config = dict(
    n_layer=15,
    d_model=160,
    n_head=2,
    n_kv_head=2,
    head_dim=64,
    d_mlp=640,
    vocab_size=8192,
    activation='tanh_gelu',
    norm='layernorm',
    norm_place='pre',
    norm_eps=1e-05,
    positions='learned',
    qk_norm=False,
    attn_scale=0.125,
    bias='none',
    tie_embeddings=True,
    parallel_block=False,
    init='normal',
    init_std_qkv=0.0395,
    init_std_o=0.00723,
    init_std_up=0.0395,
    init_std_down=0.00723,
    optimizer='muon_variant',
    lr=0.00727,
    beta1=0.95,
    weight_decay=0.029,
    lr_head=0.00615,
    grad_clip=1.0,
    warmup_steps=200,
    schedule='wsd',
    decay_fraction=0.913,
    decay_shape='linear',
    final_lr_fraction=0.0,
    batch_tokens=16384,
    seq_len=768,
    doc_mask=True,
    train_tokens=162300000,
    steps=9907,
    dataset='wikipedia_en',
)
MLP neurons of a small language model. Each row is named by its layer, matrix (up: input weights) and neuron, and shows model dimensions 0-159. Each number is 500 + 40 x the weight over its row's rms, rounded and kept within 0 to 999. Numbers have three digits each.
After each neuron's rows, "fires in" lists the words (lower case) most often at its 100 highest values on Wikipedia text that the model never trained on.

L5.up324:468508501552576482484507498569455459471490474485477502510517495467556481470504429464461435515533534472495505486470538466505481466500507542504548539534459499500481513475523485469376537432480468488449567486546525454470505481577503488524478496529497513549449415414464567472447550536524513541484444459509534473566577499476601506510527536514488579469532559578527509485563503456528481541490467484511522478471525481404529508486382543495429468473570524515527503543576490504433550515476517
fires in: "between", "over", "of", "on", "by", "for"

L5.up582:504419565493467483407490442563530487521537522449537501534450477496475491505494464462478489454433519457486525518433538484401534522481426470493460499496457504440494506519519568532498526487506496429520466564548551486480500495511579431520422487487526537490480513521510481561488507527582463429556444521563554475478445494553627511486600459516497517480517456529517560537497527557497474512493499555449496445521495523494462515476534523444510446570488498525521474522519493504476483487476624
fires in: "but", "with", "mosque", "and"

L5.up154:473519493427533558528437464547455517514456581511535450593513558481535508402434508481521517431511498519510509518551467460449522541492387515553527503419464520525438488530482503460463496478516542413455517546541518487504405530519488545513551487456463494540475509487500508492487495453461497497552507474487494533510516559562495517524541457492475548543531482520456466584500481529467466516538492526516551441514585435446443515533584475469465556490428511460530520531517472559568460469461535
fires in: "for", "in", "on", "to", "a"

L7.up70:461518539531476533498469435545495489486533558484540549517447526485524458524484562489550475529529489542447494481523457528478567489492497461535507539499518433442448471548525476516486536493484511497517516497492531458490533510484505493515473444559536591546511380475477539503528462505529537506520440442491556509492542431455566440478447493515500500549496479442459537503478508538568554478538515443549470489543531508578492548412509511469392504505533609431454480525476537448457370484488458
fires in: "of", "experimental"

L2.up80:479497429506523521538504417516546579481504468520489456511522492513516443582463455504557465415559488455492456425464496483485550482500496533511515489531438506549505501511570543447486524489528440476518528509502415493605448477450492582579522480530495507454516451521542409556516532512480553518434470465542457487539536537515547490562497512516558447485557527512526480524529472494446492507471433495513468512451512442542424531422502473471560502477499513451471579563524497571493528452469453
fires in: "first", "second", "last", "end", "third"

L3.up338:430531481447455455445434422472546487528517527480510549562478519444557567459489505502454452509480509507452511520529547498439447451552571562493487491495536500526532514531523476423431503567524564506515489515566470419418530464560560461420542468572516534541499525536521489458435509437459489503532484478545566493518522477484537443461550462498465449544498569539511507477426475485529476606513507465538426483524505496526519542509510477486544528513472479502476547517519457553503554481447450
fires in: "to", "it", "upon", "into", "from", "between"

L2.up406:520457561559510556580531482517511499540527502486516511549491507430467517488504473593497512494490574534546447513484472526500497524482564475505528467457468554539474518519495526464540492442547496509498435453528534496544498537499465520503518519546493517534441497517473530467527482555481460528518475553445578495407510501480490507504464509498546484536504430473568522521408464437480505350496483514516508460534483577559496469482498476511478469426626415515430546468421447470494459544534517
fires in: "party", "association", "worked", "league", "college"

L2.up368:461540532573471494470487478502537501539420507509388440484452558480512466458450462455444519541500512437470489491512447504524504528534504526507446498480497503513545501584488512485468469483537445516485517512401499475524491533536530519433483547454479547537487458492486488545505485579493472557438490583531490509537532584455531471465520491549513557432452504478483563561499522560529587551482545524464569436464505446467452471487511598483450459548465543447502527441547518527469495528495580
fires in: "same", "french", "european", "german", "modern", "swissquote"

L8.up363:550524502523578443552508581499469541445452539519459523459515546519453435508490482510525504543445483467440541487526447553562530503458546571504465472511479473520478496496564503526540523497531528520492386485440486435540462542496469544519486459483490573468468564491460444519444525536425477479408521487476505514532445497459479461554472537443554481501567487460499457526483478491568570569553478484551517483482511541485505442473494503463496468590535498514542553575561462434491505541428510
fires in: "the", "of"

L2.up217:479538510525493485421496453520516514553492508584484515461535528490480508502503478449471553451613481461495476427477527448526557498446420474498509522467552496514474479519585521553485472484502477495516527517442450484529600470518475472475548488557435504480475461490485470503491544542531474557537450574495467462447497572475419500517489499430460455515498485554509512502562605513516475440474494557474524414537472412485492541520560503547490555532485562535473558489464482514507584431514460
fires in: "new", "per", "nws", "sea"

L3.up568:546570542508567528480495460529483455461445555492510460485489414476510483510489541486497468539500441520510527513466454486484428463545553529486541517496465478496485531496540406537418485532502464474470536538532486538481455473465483456654501474500521461537475448429481455485480483497498580493524418549569529418520557559555526548489492472481553569475538499570410461496509574501466534462462476567505505502539520456463464472523493547474513504471512484531482454551530491514510597524504461
fires in: "of", "for", "to", "was", "who", "krasinski"

L10.up432:499548425490541475497562462491472475531532487486537450524494519555515498465569474519473517499496449562525430479468467539498438485477462496443519518468412572482569553540465472472487541561532491494509478438536526546481423608500452493481488461456534446599498546497429520462464431566561526546520467472580459474475526482529526523571549517453487570522432470423508533515521465498535514531578469474422502504499480527465487548505499519474490490565513534486486513482470522496457479536489401
fires in: "the", "s"

L2.up223:446431509475488433492448475447479514509529483471471552439472446502472448474490448474556515508463465521483455558509506521400494450524572522496522557573495513522488497475505558559505480477569510447491541511474521533523579521428510544482518546514474500463510553491548514514398527543514491465450543489485580523478496544580470433454446537457464519532525442491506446545524519439531511502468445514537551533563432480470426507515551487490535520549536481627516576503424512489510493512527487
fires in: "film", "racing", "series", "television", "actress"

L2.up108:430559583532507455539429429484525522554494480516594482564388518536519457540445464551503487545534487501479486493481465505495458474454529460572492486444491539462480488469515540459393521516476476548564549519514548502468499495523493518485493491548568515484428430518596424494485427522506461492506501462506548553482536505479459534505450507508469482556584502565511538521560518555473491493453462463533467489500541499563481526480511414512535471501443549512523485482489434549463449526501445
fires in: "was", "is", "were", "be"

L4.up458:510525530553512454471503477518477491536517473490482515504449507548403465493512472532503486512550545507407396517499507477464495514472541514494538491547457551502479497512446512483549497524570459512437575448536551518495462459459467495523521513480487537538545457558468478517466519543535471501465487503562449490493511523389554427490511575514520514547493489477548585517552413489526434554468536510577523478514518510522478448502402502469465474527412526511512469514510527436602594480434537
fires in: "of", "they", "and", "has", "she", "these"

L12.up2:480483542483486554486540489539482427512492536531500556517549529413488530543443490529444486554512484483500531476524434515513547450419498462546457534409489476482436501554422429479565540515558545521478519500464502521488526441587519451473564482524449510508511482444466496501460534446514514489530541480523506566476448513514557505490426494428531581510566524513542476503535454562546425411540513512502555447440457516420475543489443548490541515474502496477453528476530523523563510538460462
fires in: "to", "of", "between", "at", "on", "by"

L2.up399:512509426433535583531486442553551520489483451516480577525554531469467477452487514462565496483464445545513509471507452556415499467554472513493477529547429509527482547508523498572463470463530467534466556528440557570533534508512435436470478563451516453479527510468461455488389543514553477512442530466489554525508519472517452450503551515529491547567534478535524494498513480491472523475482439563464546454483459497477445527440553555445487453582490465542499464532475499476572556527514465
fires in: "film", "video", "comedy", "movie", "1981", "series"

L5.up553:548523553529482391477445475529500486453472462515483531466468517523541502499483550469494523471553562541488496523592489550418495564479478479568508490482639543493497572467503458536466484484537542513498439546503527503468454474481508580541570545499466501511453530420470591469500459494460510484495440511524480516492455463490473503514486509548472479599523412475531514549500487494436533485519432505540510486530553566548454470566465501472512517491462457516422549508498499422464489530452461
fires in: "of", "for", "cancer"

L5.up600:509534493483499493444518490518532479499443485536557510495618461561502517506485503512452546515447523470534475494483510509456481452450468465488546560531480468517527538560458502520500458493504549511532450519445439542550495483405516524520502454465603479457552489482451504444466425583426505503548531556493512468474491496430529482498454497384551523476468516504519558503473516501425556486564471579479524517458484537528479560493528546566445533506523558506438511515551501484417413491536453
fires in: "of", "part"

L8.up282:526475410444508485488490482551537495496485537465514549499494528390498528510504469493599554535452516489503529466523476517526507449479507489533492517500491502498516492516502463451455559540580491527488571410428508526508465484474613505503539496518530587474450458454491442488548522579460511472557496520547503479526547511492469476440561477483492490498465443607543490598507555445505517468461481469546504481438537552511506463461541515533467462500397507518567496442510424512531465435499505
fires in: "this", "year", "south", "more", "west", "east"

L3.up573:567506451580579567499501471526523538469565532474481516542524517480486541443570521556446487508389506488483461496405534430504505535482515479478435487479558500517515512478505440426573484441496474470514480512430536546618550566455462491488470479519517518529490482448538433554491490489510559470520486574518480444445514452467503455525532517508493527446479504514436507504557488511502453546545477558528558490468525457504540510553541461465447477491506487452532453504438587544529501489446500
fires in: "stadium", "on", "opened", "in", "municipality", "along"

L2.up191:486528501510480452498600455554516552434525477485515450570527485529455521509476546490530450514573451466507466460463445521475528479499477432474504542544508456475480505560482507546480466430556500556497562510477474472544462477522482417571507467523521534538519522447543499490491502447499568499483456474481483471552436570489539545435546519529463515456462646492468469441476479444504433442522497587503546525494505484488449505483522479573479456495439450505522550568538480547522497472564548
fires in: "last", "each", "end", "period", "just"

L3.up474:453573503432515433473430596528456536515533460478502567477525489498509435547479462454455492462468479517462452478517487549500527515536489502516458537491497539500502451494439567504465594483509495435475513454564521508412499487511539510518514499472514528548455443487530512471511523450547468507478541563534514563540488502397457486548427458531530493541504468512545547564597476508582461549525460484592478491568483521532501488575521535419503496458539492476413445514516504460511507474470479
fires in: "from", "for", "between", "that", "on", "of"

L5.up631:552540462507541471477501464509377563489457526508501527496487522432453539467527556535505564512520476494469546513596530486532468470555529501465586390522565474516559452517475540509441452483466562441479485551560453473477490505523479557480505497465501522467541509519529473494513519520551513405472425446580508506557615502447504488486448480484518561508502539543512493489539446489473486440496432432463488532478509481494451529489539478427498460467536519496581489446520481498453456528511496
fires in: "in"

L5.up626:436493453470515507439526495548513508459460512488546572520577593514544495563531457523496535527547502500555473515559501436540562533497411469546439463519421502519466540542532510517458501475553517547483482444481438530556528540482548492504471437546519522461522454456446454438528440434532550520493509552530455443484466514441516479509492504489547498505465462489494476492474523544435614404521557510480580473484525542525503511503430479550480525498487553451463504520486497443438461435514522
fires in: "of", "more"

L8.up15:423483535499558447444519565496487486489580526529615558477549491477494538443468491532466476561373484555543502509524446518446492505560595456477501499498507479464431450579493545530524536493475482533525532436522499530462535477523523494473477489532541581562471521468505461442448518503594543480484426533486437485537516528458522423537493488466515486521552430516491449491467458501549465498478467526475537438543505513456541476501506475514566450526507469533536473511485540436526476525439498
fires in: "at", "both", "near", "of"

L2.up564:464558526520623443522432503524506543536457558511474523537507456495489424488502482486516585434499526558506497475511503502498561505489464528505519492563524507506417456484481482442497519489484489527544586512518485497500501493525509574458573485485480531511416433477482498505514550510544506458520530577546483552567474500532521523497481498579503553477533522473470476506474538435557433553518556490496486510394480436447461435502517551462476422492425516475459476492578481445459533493401499
fires in: "where", "as", "in", "when", "if", "until"

L3.up9:503504560535520471499480503490495508423501508487555453553464546546507507517490492544471551516524481507420463465505525523497510443473409583540484539503460557524454508495528496534482466475518577524441474552530517497503532503513462510504495485500557478445515431459426531448439545494490528478482468466518460501468437501380559534516564437488526572487493582459459541513545518464469500508476536512537582435440521526458576576476419499406497525474552554531466551520479545477434482548500525
fires in: "and", "of", "by"

L5.up637:533548516556562468526483495535428447445471507519448490538545585558453520528512517503510526460448475544505517458474428510535432496504601468424446496464490474550520512514433474503570540542458508491507461489498494419514470511438541514465424465438504429481465475566496507497496535553503507506403446544547463512527459484542472490571479516521583533481479541535479464524555523475535563454563491557516502522474502439547546533542511467506440512505507546476475540574426535543478474462512455
fires in: "of", "the", "also"

L5.up444:547537494464523470502461448507573504501537532539523563501497507499534490491463496528522462525487501518509438546476475510482500515430548454449478547477466520459506483495443520456477525463532524499508461479546468476512546450529516489616513544514534535478531418445501546439534521472477550421545420507561510450500610582439473546475482511508510531487580476527426499621509446473454466473499554451583488461534544482448455437507504587529514435447484513490440505502476486489508490540449523
fires in: "of", "for", "to", "on", "in"

L4.up524:527496612448549470442463477505446514541495557468492545505477534531413544451474522490479472525517466484519522508524512547516477518515486441454521471532501498505524437454464418505583488474516480492528413499510477527510382478524528468499499506502477496488551454529621551484480550499547565498439455487540478524498542511467479465544524483462492586611523480477459487507561513493489524561481418524563541504557499469505532555489534496446414453476434486494508519500555519438525439520467460
fires in: "in", "from"

L3.up206:530590511494536480504503492434474507549485431452581508507509562418410433451520458515475563537464536471554441525488570455459525500468557606496487468472486472550478468548505490455524489492462508465455400571528451562537457497532489558503550495564539473538501480499505511512547422564533477508505502435498515469509553435419546513463446536501522536507469519521489545527444460545506461507540510465475490508577441488528525513547477538536465525485433447546453508475488511443541505485508512
fires in: "they", "there", "she", "members"

L8.up13:506463486560516465507534451511519434463458465531489423474515569528521418493514584459494490528502485462537397436471482486445460546493540463431544532527534501536547498478490495509538497436519537515459467423502504555496506543515505471437477469446488476491488502505537527496461463561533460559430456472592528463555537559549461535516437547487538483476460553510538420517470469483451514541529568487567518522528467530543522522425484515454505481532525441462443573548486533543544520485595518
fires in: "he", "later", "never", "and", "not", "years"

L2.up39:436535448507519489448444449581458486533517538441456493498537528503508561467442481483510499506562552529517483521522500515515556477524551498565568569400482574533519409463551569392446520518461490511516504480503478471446460536492544425516549465508503520509486488504542454544464502450477506517484455504429511405536463516515452530456515518417504568504580462491479497562578550483491489496483540504536499559534477497540525461570494520509490461479512480461491489481467513449514567432428530
fires in: "between", "utina", "from", "for", "democrat"

L10.up45:504395497549515445550448493573521456466494470529458464505497565453436473518413522417527489468505442501526497501461512445498490511532566518511492593514565439548445518484477472459472526540474544528467470422433527516492508517518575516506507481514566532541458539529513409446535495431465494496545551508499521494526512491481489544508525484500471489612503494564529506524473499513493522453425525444572479538525551450510457504524540497495596519506564449533520531521406526521479445454523489
fires in: "an", "however", "years", "response", "and"

L5.up259:515466558500456422487480500486488434466475582403507537482511495485475449462529531469509524478473487456522530491532460473505441512503464506520467479530510478475497509513545483490551512519556511542487429590506519490496474534459444453514452428437513449539480480554541520437438408534550461546431471489622463487511464460586565510570482522438498475498462447477541515568500567545505510462535509539472485454547551570553544534518523529497496487567553527510523586535465513502465468498450487
fires in: "the", "of", "well", "for"

L2.up22:539576464498516469454562435536591541562513482476462522542580532452495535487529467550524475531461462517487508526506405560513473495505504519508460421515507499489425483442495485517500528498509555498506495453523528445453551483488510504486581526458469455528518520532458524476461527529500496541484515498545523529503440485535528486570503452442534533595551517540547514479489469525504549502570469489514510453478498453508451449388496469412501471538561514431394500556484451425480454512481581
fires in: "000", "million"

L3.up174:514575580543438505422509466559497443527464488578510475470451485549470501477472545470505531522471520537438494433535482463462445524460525478544489439522472569518404484502477459487445500530500547474486446493507465540497524456458419512499556450495628590486565538430472493483432504535510462442478492484510507516495479503482534456524516478518549511506578450497503538472472415524419496541516492509533613502542476543504506532488533498533491443587494462501541549502485503501530527533481463
fires in: "of", "the"

L10.up140:488469481510463539458521553516535432461556513514542593485526530496497463475468594498486504458594461464560553496553424475531474509517546493497439490537489538443483474579512493575498539525562491460494594452495466506460492458502564432557484525479544483475502452484527468480451451486513499391525571441500536551480509488540493546421458541472473498463445421440525492495513514582484524446479541484535543488561572470486475522519532469509474494476527541514495518530492475479508480476502385
fires in: "the", "these", "in", "of", "on", "that"

L5.up630:509484503509458511510497498494471443528502484518576513573559525460537479471498478484488577437433481457472597497494501501447493476467549421531517505482506482487431421556488458491541567469471427530461524550537530546532470495470491466540499490512461539503530467517495449516503539458506476523476507538505478563519579446424470484472484540581514471444489531516507518503488451544508533446495521462563531449633516560511481478498490541513470488394503485492567506526487579462480590404442512
fires in: "of", "one", "there", "during", "with"

L5.up387:433475476554499494419484543497524534505505545543546516421516516478498510462487536505463524501447486558479496544490534528534483507501413479489492474498536454451496497537472461448448484535485531601529559539513407506511509512492440526459526460511537559501542481462477552397518548562458537441482433467517468550567593511497475445535457518522470561551596404549481449512526543496478530512524475509529543449482517477464469479567477509577546468476492544451452501451506436466518502499441456
fires in: "of", "to"

L12.up152:423485533515548495409460545488486396474467525523458546470547474482504598433553541535499500496481499541505529427500483474479464446455521486498444491560426555468520441520456442469499492418499491544537550485414543529502463518474516543493441491428478468507456502513477530460493536552504562356484462512524469476470531478531573509530565509459488517571515539514441481524524494546528533596538518528534542575481544423498473495503511513516495486552508518511539482490533491494518532444495523
fires in: "in", "to"

L3.up309:496526519464580518467471483496471524511504551529552497617463488450570536495428443511490532492504534472463511469510471464491535519457456440434516486480566500493510514442496476476563462501550519457528533479506494522518468544543463440531582551463451456503497517517495629536604425480492508469575506523477461490551526524508471474470539453427450521414529531563535489504528505478463508469489453497527456447507606516444452514509505466565440475552454500548529522443549504488474488470468527
fires in: "in", "for", "to", "on"

L2.up576:573508543532449512518493416489571528491528537518444541486484508555502529543464504485523448517534533545530526440454431498438503493532491470543477476485380470459527529499538493532508526500558495443540541502517511536483516466487538406502481528430503574459538500532547494580427510545466597500482493405592558452466536468511567442471478534496513546450491511526535536521517472546485552454557446462521536504538500422495508509479496467472466548483418535473471472540517460487451524433485479
fires in: "first", "second", "third", "middle", "8th"

L4.up114:495547565560562462485514401469513543482479560502385491475555516536449456536517429465447498459565539493522502474513584509492478466415573511504451495464487506426452541493481481526484496438466491474519521496477534490503436400466450445541474564523530502501533484439504481519449504502457483485515487501491530496521442536490533477507519480492532481504569532567547560475529441485483580541439505533535558510479555465508428492471530494440522502480497554567473556536545566553555550454493477
fires in: "was", "were", "is", "based", "wrote"

L3.up116:454557489470507477515509483497527454490511498440514537474554479471531446483439498495506520501499476542577506450483503496530410420424489498504519476529573448515488458562484453542462527502467534562552465531508487486543516553445463507522482498598493499494520483565500502481481482465418483477493565453476495421542504445497482400553499533488535493600579543534497495543490442518617483458541456434484534458507562552448437477527499474547521524484535544476447527495551522578508466535476458
fires in: "to", "of"

L2.up626:492508436455600453491464464550479461481483498547498430521540502507503475447458514515526543532536493512569538386530460532443479563455494419487474547542436521486532479435525510551412506539505433392550513515479481508539462501543532450554492537455514513529477487500489511533483564478547489496499563484599534440490557499503563451466469503501510410539570504480561437523474506531478586501553476463514550510518487489522532477500517518508470456480417482489569493490484496535495527514518429
fires in: "more", "very", "presley", "most"

L2.up551:484441453472524527496529462464547521542587576487567470512536505489439448487432467497448395454548530447509435552505406554492503435564562518523448507577506474493471510527535449519523502496531458534512542498516470484574474455489521447580503455533505558522569511492533453447498470503505519483454492572458511433548493528494442528529543509470563394448472488563499453452500554542471561508481509564508439500509471495521506464492478487472483439504494540509507517538537448479552477558478493
fires in: "no", "number", "age", "all", "every"

L5.up521:509500524487510528466546484451463527513475501463527497505513439467446506472505591502460478534549555508515509515545579525516483476471497533459438464475497475548411527569554477513489542484505571504501452559512478515455510431515522503405539434496536506503398531503563476491444529504526494465571589519478466465544506404476514448502516480429463493522498491474563455532439554453506419457509572462516467481515460544527473478554454465504505506580598505546466505539534488496565419520503470
fires in: "from", "in", "to", "into"

L7.up267:524438499503508541512580571565388462457434504506542570452483495563421512498529504486497506470546481483514534487518490509439530526529479396486510547516467431449448467450503534509482458463601571464518408507448537497509498500508541531590540518448534482503531529523422528485509529395466523463499439553511524470487426483500540535531479508490429571545511491491518531491524552423531448525508499457553467501524468529479486522501505505489540550487485524501532456476454508536509457500473583
fires in: "and", "or"

L2.up639:395510548485478509440451495519505589502443554459471463458494478500569503534492496508495514527451502542450478549483476458514511613477476535428498501492486474467561535530515480529433493437461465480494566463484477536525491455525531562451558431509516501536573511483529519544479509539532508475540448473507484492478533525514516424490452609491513483465466530529548495524533506480536488506548521562417513395523438514504474479503549500553526462498447441593576517528499492409541490560465484
fires in: "song", "name", "station", "version", "names", "episode"

L5.up500:492519540505547552498536475541504542472548562548504542473530485503500579480486514516505455439483424478466465562549568524514475473535409469539508608575488483540532478546489480509552510498540464506506523484558594533512449518531456443427500508470515491550474520490424500431525500609499482448464503472534442574497527440439485507526577494493431487490455418476458470468528543487474541495496473457568513444497533487488473512473524421532492419483457488528484544540518477460550502442509468
fires in: "also", "later", "only", "often", "in", "even"

L5.up538:441531490443542524552533490403479485564498565426583469521534509489423493548500568559500493455517455490510462449524467524505467498482471454539500528478464516485408516524487499449458461520429495540475433575557454517454528548500531434525526421497496483560550508534533425489470519508491477513519566543589477482463502462500484534554454517445477468495501443548425466538480490561514530475556532463498587481526506474565465527541513492495554457533503487479487526458537511501535475555407453
fires in: "to", "of", "were", "that"

L8.up366:568495489487527568482494470461536542489504511512545473513500463456464433512523604528518433515487543495538590499521461485473484460504487420476493542475496543481538386538489450495481468455532484528492485466492595521525526490513486448402508559569510507575527523437552488449551499497442495473490455563481492555487495443474460527528454497460495531507493488554515492471518503552409479445546556529529512521490503540497427476568433545510453453504539503503451502576554408472578488473525482
fires in: "in", "no", "all", "onitsha"

L5.up99:450491521502501455493497492505443496554518516536512535446515446507533545554462496431439533516459499592440487457517490525550532460502552462505489525587518414465391480508550485552523511491516483499485489490476532406594458572510493482568513501477490482425570532529519524460543485480513513477517557486543581444540506457522519530493433538461485432444504492517539481467504547416394492517547519463532450536536504444505496540534466511530466563522467441515561498535493472465468462441469537
fires in: "be", "a", "any", "married"

L8.up519:491440528556480541519489454462482497606450517512475554495466451523498519481449511483479518514545529480515520449475480523561450502523499502456507522550533514467490486554451436473564562463492468538579476483565501561595482514468572507468469428382522564528512519505557499514427534535484473521495445462563534521500523438503457506554482554449497496516510484582486480461536499533505541580473439527486486526467451498488577494468552430463521509522471495587423515503507496424507504449427509
fires in: "of", "from", "under"

L4.up532:431451570492557515492532477479530567437525514418501535482534533487495465520542462482510534565447570446495497536614490420575485501496518411483478475513470490419426502535506445583455527500531528482493517466498549464517478551510524507392507511493600515502520459512445493495450425569491491561489490487521440561525482507478450437513531494454521503549542496539571454485508515586476558477489511459516536477511547492467539537529471487517508504542471543471484490517480446467463421471474507
fires in: "of", "including", "both", "either", "leading", "as"

L5.up260:430502488457456581471455498539540467569520543534595541464508545543552547485433556524514469473465504487484538506506465463479578540477475480454438513528549435515465486443487434528427482498508435584515515514548515513492459514484507469511512401570489523481533534448482455528487523514443527473471456514495449490550500544518536560483497563462489517543505578551491533491470454542522454506481559428515576435436522527470465389494511536456459504486422547453481502498544510519486534532497465
fires in: "that", "of", "to", "and", "a", "for"

L5.up253:525511537559465497461524539562521477499470439508556545516532451426530568480431490515487483504471506440513475491563471473468515522523432466434503479542562559479482525522515529473478422513557503511482455480540461497583534484466572520559512531530505496501460494394503456410487530477488503481429502566545491514551499479431453527507533496532584587455560452544550452521522463560488543491480409558478591515484493453509484514506546547522513470502519537504416465505479443510502470431481499
fires in: "of", "in"

L3.up196:466515484486528476471538515507448513423454527453580478454483554548524529439549481487516545526487523504475520517455494521548430519520491480510542573537471467471372543480499469517539517499493536474486515535493512470495454448490476574507522425506536535469496484513518424453513465513551447504581566486505504565555543556415524440514455441550485449526564497587506565495493451465401551518503486494466520561470539528531519510478492472442504469495468489435507516537508490608478425479441505
fires in: "as", "was", "jurisdiction", "were"

L2.up31:496515402498546502527478407583536553504531426497481447566506575493514590567481482507541454496543478484442506459548390471529565392493515526412492474520484515507535466500527538501440456507517566474444517508386490504540515478464505503517510537494507540501492491509485498451469481468443461549540443504481483468504518548494480518437509463453528521487503498494475543527542534556562514545517424478467509588457491493484569514534509558514508474502525506506517467497507498565485570400476499
fires in: "first", "after", "second", "record", "lead"

L5.up334:483547506505565487448483485510459479539499571541573544450546563515544501514462511502505553494507536544506463548447544502436455528506533438500487527491502404498462425606514485460484520529479572415464427444470461461531542526483478495538576466502470495470449518616540507504523460512489495546511537475546512441505471495522520482471472484459429455538449517513507472562445538432503510487552463567474479495566440447486528555528549561449525475439508485551529519539485514440515448462479535
fires in: "s", "a", "every"

L10.up286:434371444511526471506514501495542516527449530510465581509471511507518457458426473508514563517454454444478479500460478517570522485463572480551501500505505488486463486539416548524507571455528523538556541489492530435571460509479453425525463557524444513450514439498527492507501533555550514499467523569443463526451531537471422510479485441455639507525519513470511521481507455533482520491433494475537467459580520468494419539484503468524506518508539498519511523536545578491533550469459481
fires in: "with", "of", "the", "by"

L2.up344:494484509538539491528544429462491515500514562482405558468469471508463519488515566573500566529442466595444514453499417462524475505517465440456517482511551490511485500448491467481482488519462531495520485525522503530540567500519615533415534539491481509504514467568494473502485527560526495522498509487438586421557489525516454467554444489549528522412440453462513539462478530515518528518488506466589489508556483498526469516466475531397535557493480438477559516447498463434516563543472473
fires in: "from", "born", "son", "it", "changed", "promoted"

L4.up367:461476501545492553496474535508476491438545453509523520474499486508477456439471539541536537493519546451506453509550424493509496451482485489442531568539477436416447460480514436503498478502520575529533433524505509572516551477481517508531492488483484515534571466544489454461515539480532463429525456487530487506471513476525583486548447467618491542542471456502516511534541514502536494461520558434613581539461504561532494497548470500538495421501456503401443547520560425448473449496471482
fires in: "and", "to", "in"

L3.up0:456458509560553481502520535501496549436472527527510447530518484515606518423450446525525554544519476525479561494460546486521512455470508459535433444452537553512491521512486471523450505447477518509540577447467563572560442485581483498466532538506456522528366447465488487494523501484418517476473480477461479546447527484512497549506517464517490502431567486530497552431533526549501525479538530456565575482481455497489545528483523499527482416482456515527546529585501471404521490496482492
fires in: "during", "at", "in", "until", "for", "throughout"

L8.up636:532523525538545489540509460532479475499466569519536509572529539550510476461463430484549503505531552588534481566476496514575443431485442520491512492497502411524485459555461565446518580501541517534494480499494459494494474600578493530468470526478482490545529493517565500517492502494427476483507455578575486512549465529493520488472442508544536592528483464438461502517485500402523435516525479444422482504488522503469446416471528539499474517481417490444497471497485473465485458423564528
fires in: "the", "same", "other"

L5.up476:444484471534530502497536526521476565442490519520585409504528497502473476504495454491579505474507506528539441497574565535498572438453480519448507504439522459472472499494527503482444556541496503505494513467444523418545557512450411487509532450564501594534510505498536489536474484512518502422502553505522529499499534573459366505504473435517527572505510529462539508485440392470484525516543551518478448549514516521443497409525512562496510440423517548480497500504453510472497525504475514
fires in: "the"